Part of a small language model's weights.
Size: 13 layers, vocabulary 47913, 89.6M parameters.
Architecture: rotary positions, untied embeddings.
Training: a variant of Adam for these matrices, 6635 steps.
MLP neurons of a small language model. Each row is named by its layer, matrix (down: output weights) and neuron, and shows model dimensions 32-223. Each number is 500 + 50 x the weight over its row's rms, rounded and kept within 0 to 999. Numbers have three digits each. A neuron's up and down rows have the sign that makes its largest values positive.
Before each neuron's rows, "fires before" lists the tokens most often just after its 100 highest values on Wikipedia text that the model never trained on. A number after a token or word is its count.

fires before: "." 56, " |" 4
L6.down863:510479549491364452523543462507527522431529506443449521544476500557470560452580604428448462566639485423449441496408522510540461554610513552505452538385575556473425590506472461512467558470511508542517460425501533482582589532499492457463441562437546511472479480426487502492501516526421590499543497509486536531465505526508586450486494432527468482462479484541499531491439471530535511457488559569518610484541559475434466485476516519505500528490469539554473464546442529477539462469409464450562505515475581519508492561498432388422523456478383497424514600465495493587565523566460455427

fires before: "%" 25, " |" 22, " " 8, ")" 7, " |\n" 4, "°N" 4
L5.down26:493516481531457505476459393501568504408517543586594564549530572479532542504501457554470512425402479460363570567505438519510417495487458415454515470436597544551444473562457482455530480541535471525547497424508480454534611509522535549540519493550506557499503537523460503546471457505478491457483520412497529565494521518410581585482429478453500542463518437641527432535413471509472494523533493522512508462440579439603571471534531484538504591483436443486573473485521457474423559525542399481560394521522583495544424553524496516432553450516437466606457480555561443570530504461403566422

fires before: ":" 18, "6" 13, "3" 9, "7" 7, " Roman" 4, "4" 4
L7.down115:468493484442432502517546480507532475566543434469442490492574527571508544469559519403548557459509475548464422413460454510512491514447569529500541521458501424501429443537514480484526448526522532550566497522444537550511358566579567585529481464559560469468450560586452457524421500616451495516450558537470488460472579467540555507543400474465512555399493445472538481352475551532492536520464497515457419539555399471449572484475399441587560475483479492538374469555452529501515483572552565490496533536455430380567449410582464486496501460572463493543525505424577474512508437510411483569

fires before: "0" 14, "8" 12, "9" 12, "6" 11, "4" 11
L6.down770:441452504571564592566486519545536552430591494501541532579589554525516476522479445492457469437511435433510494571537592530460393600504562483540585403484441510497514461454478551451600422494452521510511545497505477432533478549555495572531442508468538507563411476466559474527584510530456580522463539535459530493460421547532473539589450575522478452469471583501540459538477470505528536592463477535426513581528472476594483389536395453472562462492565511410473538547532508560418573432451450440532469414492562418470407456527583524526505496613371473514591554502440495618476513513516531534

fires before: " |" 34, " place" 9, " in" 7, " on" 6, ":" 5, "," 5
L6.down655:464521594534543552440489439491499479520528546484445555536368594530575513520478482598529483551488470570525484533554418571563470442556435515532567442549490537476528432489469521393521661521494497394442524414520491534431553537553511444556447487533436527468398415468598490505436485513602409528432506553456606525488501521581448467467504483517525413564510517505565413527461494580570425525573368501572531445618450562552549561530540581502476487455510533459482561481511530465460386544612524473534479400549541512504444574521521548456432537549500471397452523440532581511438455538470457486

fires before: "|" 40, "-" 26, " |" 6, "1" 4
L6.down195:435505493517598494450421486507596549516466548505604470576525564469471526444468526540516515466561522536422554473535498448460494408471596521480549554451571570475516537579502437403581450507501481503433489522454497476413603496487439545505492467448567485467513478553490478487476552438562456505524396417513517541476433495482515512473483492449577520470481575486496512497460554523540613468442531488504580514507578540552567535527497488433414532519505504605472539548546524424485503583435534425578561416600524529553456511609460440507424469511554482431492477528579538524461493556460556525

fires before: "|" 52, "3" 6, "7" 5, " |\n" 5, "1" 4, "4" 4
L6.down1112:490461578381514446489525537533441576529517421513442435461502529530525473495489560561544559473509413517535467517504515507524483463457549502576514491509535452490538512474464500452545468524486518488475508542506537541500518537500470491421502518493483449518474543470541456509512515557436560467408491432547508518489512499513474435674456501461436508461592536618503550548507549618535556404434461502456464473528567527527596499498409541574463499458506493516483484465551517606577394516494552514466518521521518549475532497483513406579492605608406475520453505542413480536491452513480523500

fires before: "8" 14, "10" 14, "9" 14, "7" 9
L10.down365:553584494480577468389556507507565520501517498474475556494443534474489551493535464481580456527622502466385458431557428441531491456503511474520516458474443435478542502513530511501463543475450391475526518411441511467465507470514533478549603410527386508576503529517414478568456538508453544421470549484511460581489438505481540434520522608536490446483475528494425515585439515549555455430460509545525577461580383546440475473459513403349527520507387456426492509522541448503478563596592538459504450509474477497488544530522514420491472508521511535445515425530390412399441463473410535553

fires before: " " 30, " the" 15, "-" 11, " |" 6
L6.down310:457487482472450460552464460484548448457491522487499530471475464509564466469549528501469530490470532451508503548429545440441367528590483423536455504469554389514456584569517538478471482470517519491536519422517497517579451553460512423445476447486535561605467500409446480495367447437390528414400528481530599549530539512552525465489580552462443507495471483529532504444506450525479391486503444475524497432504501518540485447504497521498541472479518524471621494510536426579439583382590509439480523515542573469502563549477490567501458509533406551505518556583455569531488541433410450460

fires before: "." 34, ")" 27, "-" 8, " |" 6, " (" 4
L5.down35:505407533413402515473473461507559517433542471486529493493383494466471472594415485566483507496500433487474524521448453421553481552471458412541546445416530588515336622488597500509547489514480499463502482466530514527491486510431539470539490512540557525449467472468517509538455453479575494519460396598492523423452475532532511555508580425590522600445514543571430465421559509496559495506507516524474508480487492471499526436473518386535443485430491474408597493428485545574495451479554472515492455474549536566457545548577555431566457473592440544422491533570542528536555611497492498486

fires before: " " 95
L10.down475:431529422517485561507462562505494450524440501394521480459436448504479385513448314546501547458446524511474506476458474470529540497488438581492478517526462450608410520469502479488477528485445467589428540546480515527498470512441454416528485474563523452485476464561483447495576558496530471540482507612492492521473451464458530513523422543524514486572408488449548571463452475399516455567425390447479555431524459414460508503552601510455416545449479544546525499485526447474456429494408541531435474472516507530553496455493638591482481526566507562632512550493451461450549534549517432455

fires before: "6" 14, "0" 14, "7" 12, "9" 10, "8" 10
L10.down303:423464455400466503462522496537519533515487483520542483454447530522488501440494386504441610539551472432603482502492497517471461512542590489479547531471456552552472452469545477390489467581512496410556498556482513541516400450475470412518540479465389502509444484443396476586478511551370477504480519521491482516447549483476451507478495493571438497559480549504577481514431482543467510511521529582530562560495540528446473544524479421442585503462474494456494489513573558488431458490491486526414504549507549518407433499362551518526584616428384451526443524459432412508543487490483537536

fires before: " " 79, "," 9
L7.down776:485555457502461543472486470465461497466481532505465553503541494439476552532447443430448509453494502616617545425496481467506486454481400462494505543514445528495333552529570557463495591401536529533549545465496354503418598569555540474626521502482552582572468420591495422576530497570566462540431522580546433434491411550488477486445533540524515546439453471504589442601472525493505402420426447492493462548504442562515524519459590511526454500569558505468565515474464475544392427517447554432484471455401566469492530385512504540502546517500544468505449514561549522502414526479519530454

fires before: "-" 45, " |\n" 7, "|" 7, " the" 6
L7.down815:516453516557464503533441522480469514538500550480525551527521535470505610492532533497472584570506537532467489464562536505541541480504634518558488432561522472443579467446463512495458467466495499384493419541482491511484508527526459488487498555557568510494504604544487518429566483491453472503479505445510455459462564435461465437421488518598489503488491524409578421501475476460498474536456484521504569430465509546491526551459564510520506494469497465553519484561508467471449540528534547499508571511523501526529573515525470510559468484523521434505401448470494510488416433505437482480

fires before: " " 43, " the" 6, " February" 5, " September" 5
L10.down120:469505472400584515462490532550519458497476535483493512572471439489506370483479510536589552524503548568469615527499462555557535454508545459530429499491503519479413503525490601523415528527572502530562545512546462447423462469531452460545456497585420567503572580446481462471500551556493432488415487518519443493501474588440595447520442527475442482504508479440401456612454507500509507461501591519459449514456406472409463548489497597505504467497554562518456515498551381508606386482503539439474519508508616525497585417460467474631508565552582576460585462514504477489441525529563396449

fires before: "," 41, " |" 12, ")" 7, ";" 6, "." 5, " ft" 5
L6.down58:470452574528511462412449496540493488471528490535428472433541481507553546376561547502501511569489442468543450569464509480434523590504532548465496595426444554453366622429460554433489490540532550602525486473480547493636549536482481586485449459490478547436411539516485542553471515533494561605438526552450509474510501483567491518515464506482490482446467479454439435481496542474524467551483406460444530495486459496460536591558534426475575454469541498482589496520529541402470463521519421526414429469485428508438422551538487502498478520551435569431492478442479481467481492435524516499

fires before: "," 46, " no" 5
L6.down591:484552590447464422451597488487462489504503493529472498466473522518448508468503463467532465453513564511593573490415530518586519513524458482559455438422531548539357514473466533508531475562515490536510505481554489426485538435507590512609445491583478455522531435457474527548586503564459352529507482553417536566458594480471466458418440560439575497544445448550507431496529425537506470497595464498449493590512498608537478627515492500480504508515440472526553474534529437566462575435560470487545503546400535538459483437557538547448463584465508529566478530457464483499513417461560397406

fires before: "3" 32, "2" 23, "5" 8, "6" 7, "4" 5, " director" 5
L6.down550:527491546530495520511544520483494516420518530418444459434509553576431568437587513395494515523459574494383485573546549411458471459493439477488446456590470448486511556539503407520500460531362541520523523608476338526504481499495606433480421463517546505554597491471464498485475575493529488394496620417549517476440627397502538592458473470551518403538485469488600421550616456551575410483534510446419387528494457458483422473476507477532561472494571417476456414509378518509457553546511475526412419490498518467476467479417585557445439493487370617620581501455585546540514483524382500566

fires before: "7" 14, "2" 12, "0" 11, "8" 11, "6" 11
L7.down837:454473458506489505584559560522606476427485444498546516567485495455492543496488513452488477460459490514538501478477467504474538475479530475537466482501467541503574490514493396438497412493444519518522501568649501537523477428492464482591502577557503475539430511377468481504527575511453494439444447463498506502423504539464461523508541634438494362476501503530526463579388508529473592490544479602505553513487468576564490447540533376525585498511549440514519522520609336513491483469452526424469550505481527439561499528474498443411581582582500473536597512543495488469489532492569543427

fires before: " |" 49, ";" 19, "." 5
L5.down710:562467603483472479516468442540443541554399459553445560468509525442432397566500442428506535528448491495491576421462440492435540518580568487523509477440436494461469522523533593545492562499487426532446521467532456477472487466566544530534511473451511475455505439546561506449523435479558594504461564543459487453485469511543658469505634527506562571503510522504471491523536444474450477388444450552498494463552515547525454484502424457463536588430538486496508480434498543487483488420491482461453445482554451481504481480473527507495593491552518506431545487527541444471581439485515525426

fires before: " |" 20, "." 19, "2" 6, "1" 5, ";" 4
L6.down656:480425533493513525537536541430545495499515412436516619499409461503466496477492517542544536454477490519414468469540498486511479504542431455471457536489553531487519586600425561462507453569491475507459472501525486471525598405465495567512393457489490541483442503619473394510490460523475460445550420465558589565421482566465459508513483512497575566549550442532434550496487469415609464410547516466562431466482461461500403444523512436517496530449460371543549534485512409482561557490392524491577484488519619577602565516534477504555468561556499545488518565469522515525490493525487419444

fires before: "|" 38, " |\n" 16, " " 13, " |" 9, "." 5
L6.down347:468499419445548472527573497398526547564473554387477570554536450504449437430523497566534478596532530457437537567578527369439532492438388449495546451500554398508439487533460505435528489533505486519476506496495422547426511554498467533514513550457508591511483448502522377562515506466503502596585472551521448529614524540458445565522514421465503600516526546526521493512471551431556583536565605563549550469502515461627543426504515526471428515515506527509472530595517502491523419590522547571484484490548514532535523511444594398565453500497481421451489562485528546500437507478548506530

fires before: " " 36, ")" 16
L7.down684:546527487438374518485430549569533594419529531494440429553572536489499430369540492465449506492399440444569495407556442527557462564417396484502558583532415407368358547547550443559508451491512573553451478411513623545410522476520566541582502464509453525523507458522531570541480473467481511553449534491530510383458444474488402510528545429561476474549508416488583550484457457584536520448519522616476496572510623496495492480384561551517488456554446485407557500417456471435440489519505469490509431424528524481443589548479480455488417478506490578525449582472475535500540533558508537536

fires before: " |" 35, "." 20, " |\n" 12
L6.down1176:460472446519476535526608468520530562540471447426462491485433504479509475578515520464594527556400581426508416570473469551511501512476575485533509449530488428480558557435470505552490430562539481450518492485482412518543463523576479461522499399462488568472499447542466512542525449474521454509527478507478460508522498486406484501519433495490541494507538455518600469509522456517526524485495472555566542579496453491480464479549480525582494438511463495393491523445532556578418392451487552554500540522523476464507577564453543413577473537462462471418512527493541517532522501480612556582

fires before: "|" 39, " -" 8, ";" 4, "\n" 4
L7.down1148:515515414493472496553456443542527479516509525476384446488448472437527511484496601499546509457485503455459501527478532572478532492555454559535547498472513535547380479620498492531498546490548468455413464441381532503454452472467482506523508513452545519507542400436497540555484564490496463543404475523472563490490474496443462420507517473451533559442557523446420460564549518481481517449458529475492518501493422466528473517516452504445475444404540455545436592455517520444552510504523517521444509522444479471475510458556561378494416448515519496635514435562516437564484446505435559566

fires before: "6" 13, "3" 10, "8" 10, "2" 9, "0" 8, "1" 8
L10.down1154:413576503493480536477462403527526510530514448496481567605536474493440559524558503534512547519633404521442550478488550540457575495494480496525452414497518469516486486527505433511581549544552547527519492563479476509580463507491565602499476474536494457522541511434505513491517476593513528469474527556369460582453525541557505370464532480531465500534455526460579531399474551402516525376527448531582574519586494496569618442581564393520489488611525544547492584523465520580433535546512495575476539520452499482579481515519532442512491561452426586473424559574482461501553558486492523598

fires before: "0" 13, "4" 10, "6" 10, "3" 9, "5" 9, "7" 9
L10.down728:480415500500594519430486495449485534541505513483498562442565515531527472473479486447479497499503480542422475442473597598519558476449514508460493551470435407514560493425467460385467505462483516552499523556445522480498506429474587578490602470371488471441445554489489444542575495566566495515500489524517490498393568451454522517484478560471576454466512522567484562514491549442568556501617524524527470513468607533448468466495408549572427562501464493494400462564606501440497525497480463452503469459457533449446455495494592454477421541561473495508488527450463428546506497529470545566

fires before: "4" 39, "3" 10, "5" 6, "24" 5
L10.down642:547441604476525463491475476491480545493532526551492406551476543495556551481531505485525570412447490501455447412499511462469555536516547528411460480399570483522476534489538450517479424532538444502414513482474463517396516503478555603576509470505488480499464577490438484590512486516511463532552463466497524453522552500429448534517523416448469516532437487455478521475509459540557572600572494503562527490471459506508442553491471458466522432505450527508344507482515505452491537532581564473559522380581550589468534567487574366458443493472483528545432561467537408576551551429433467526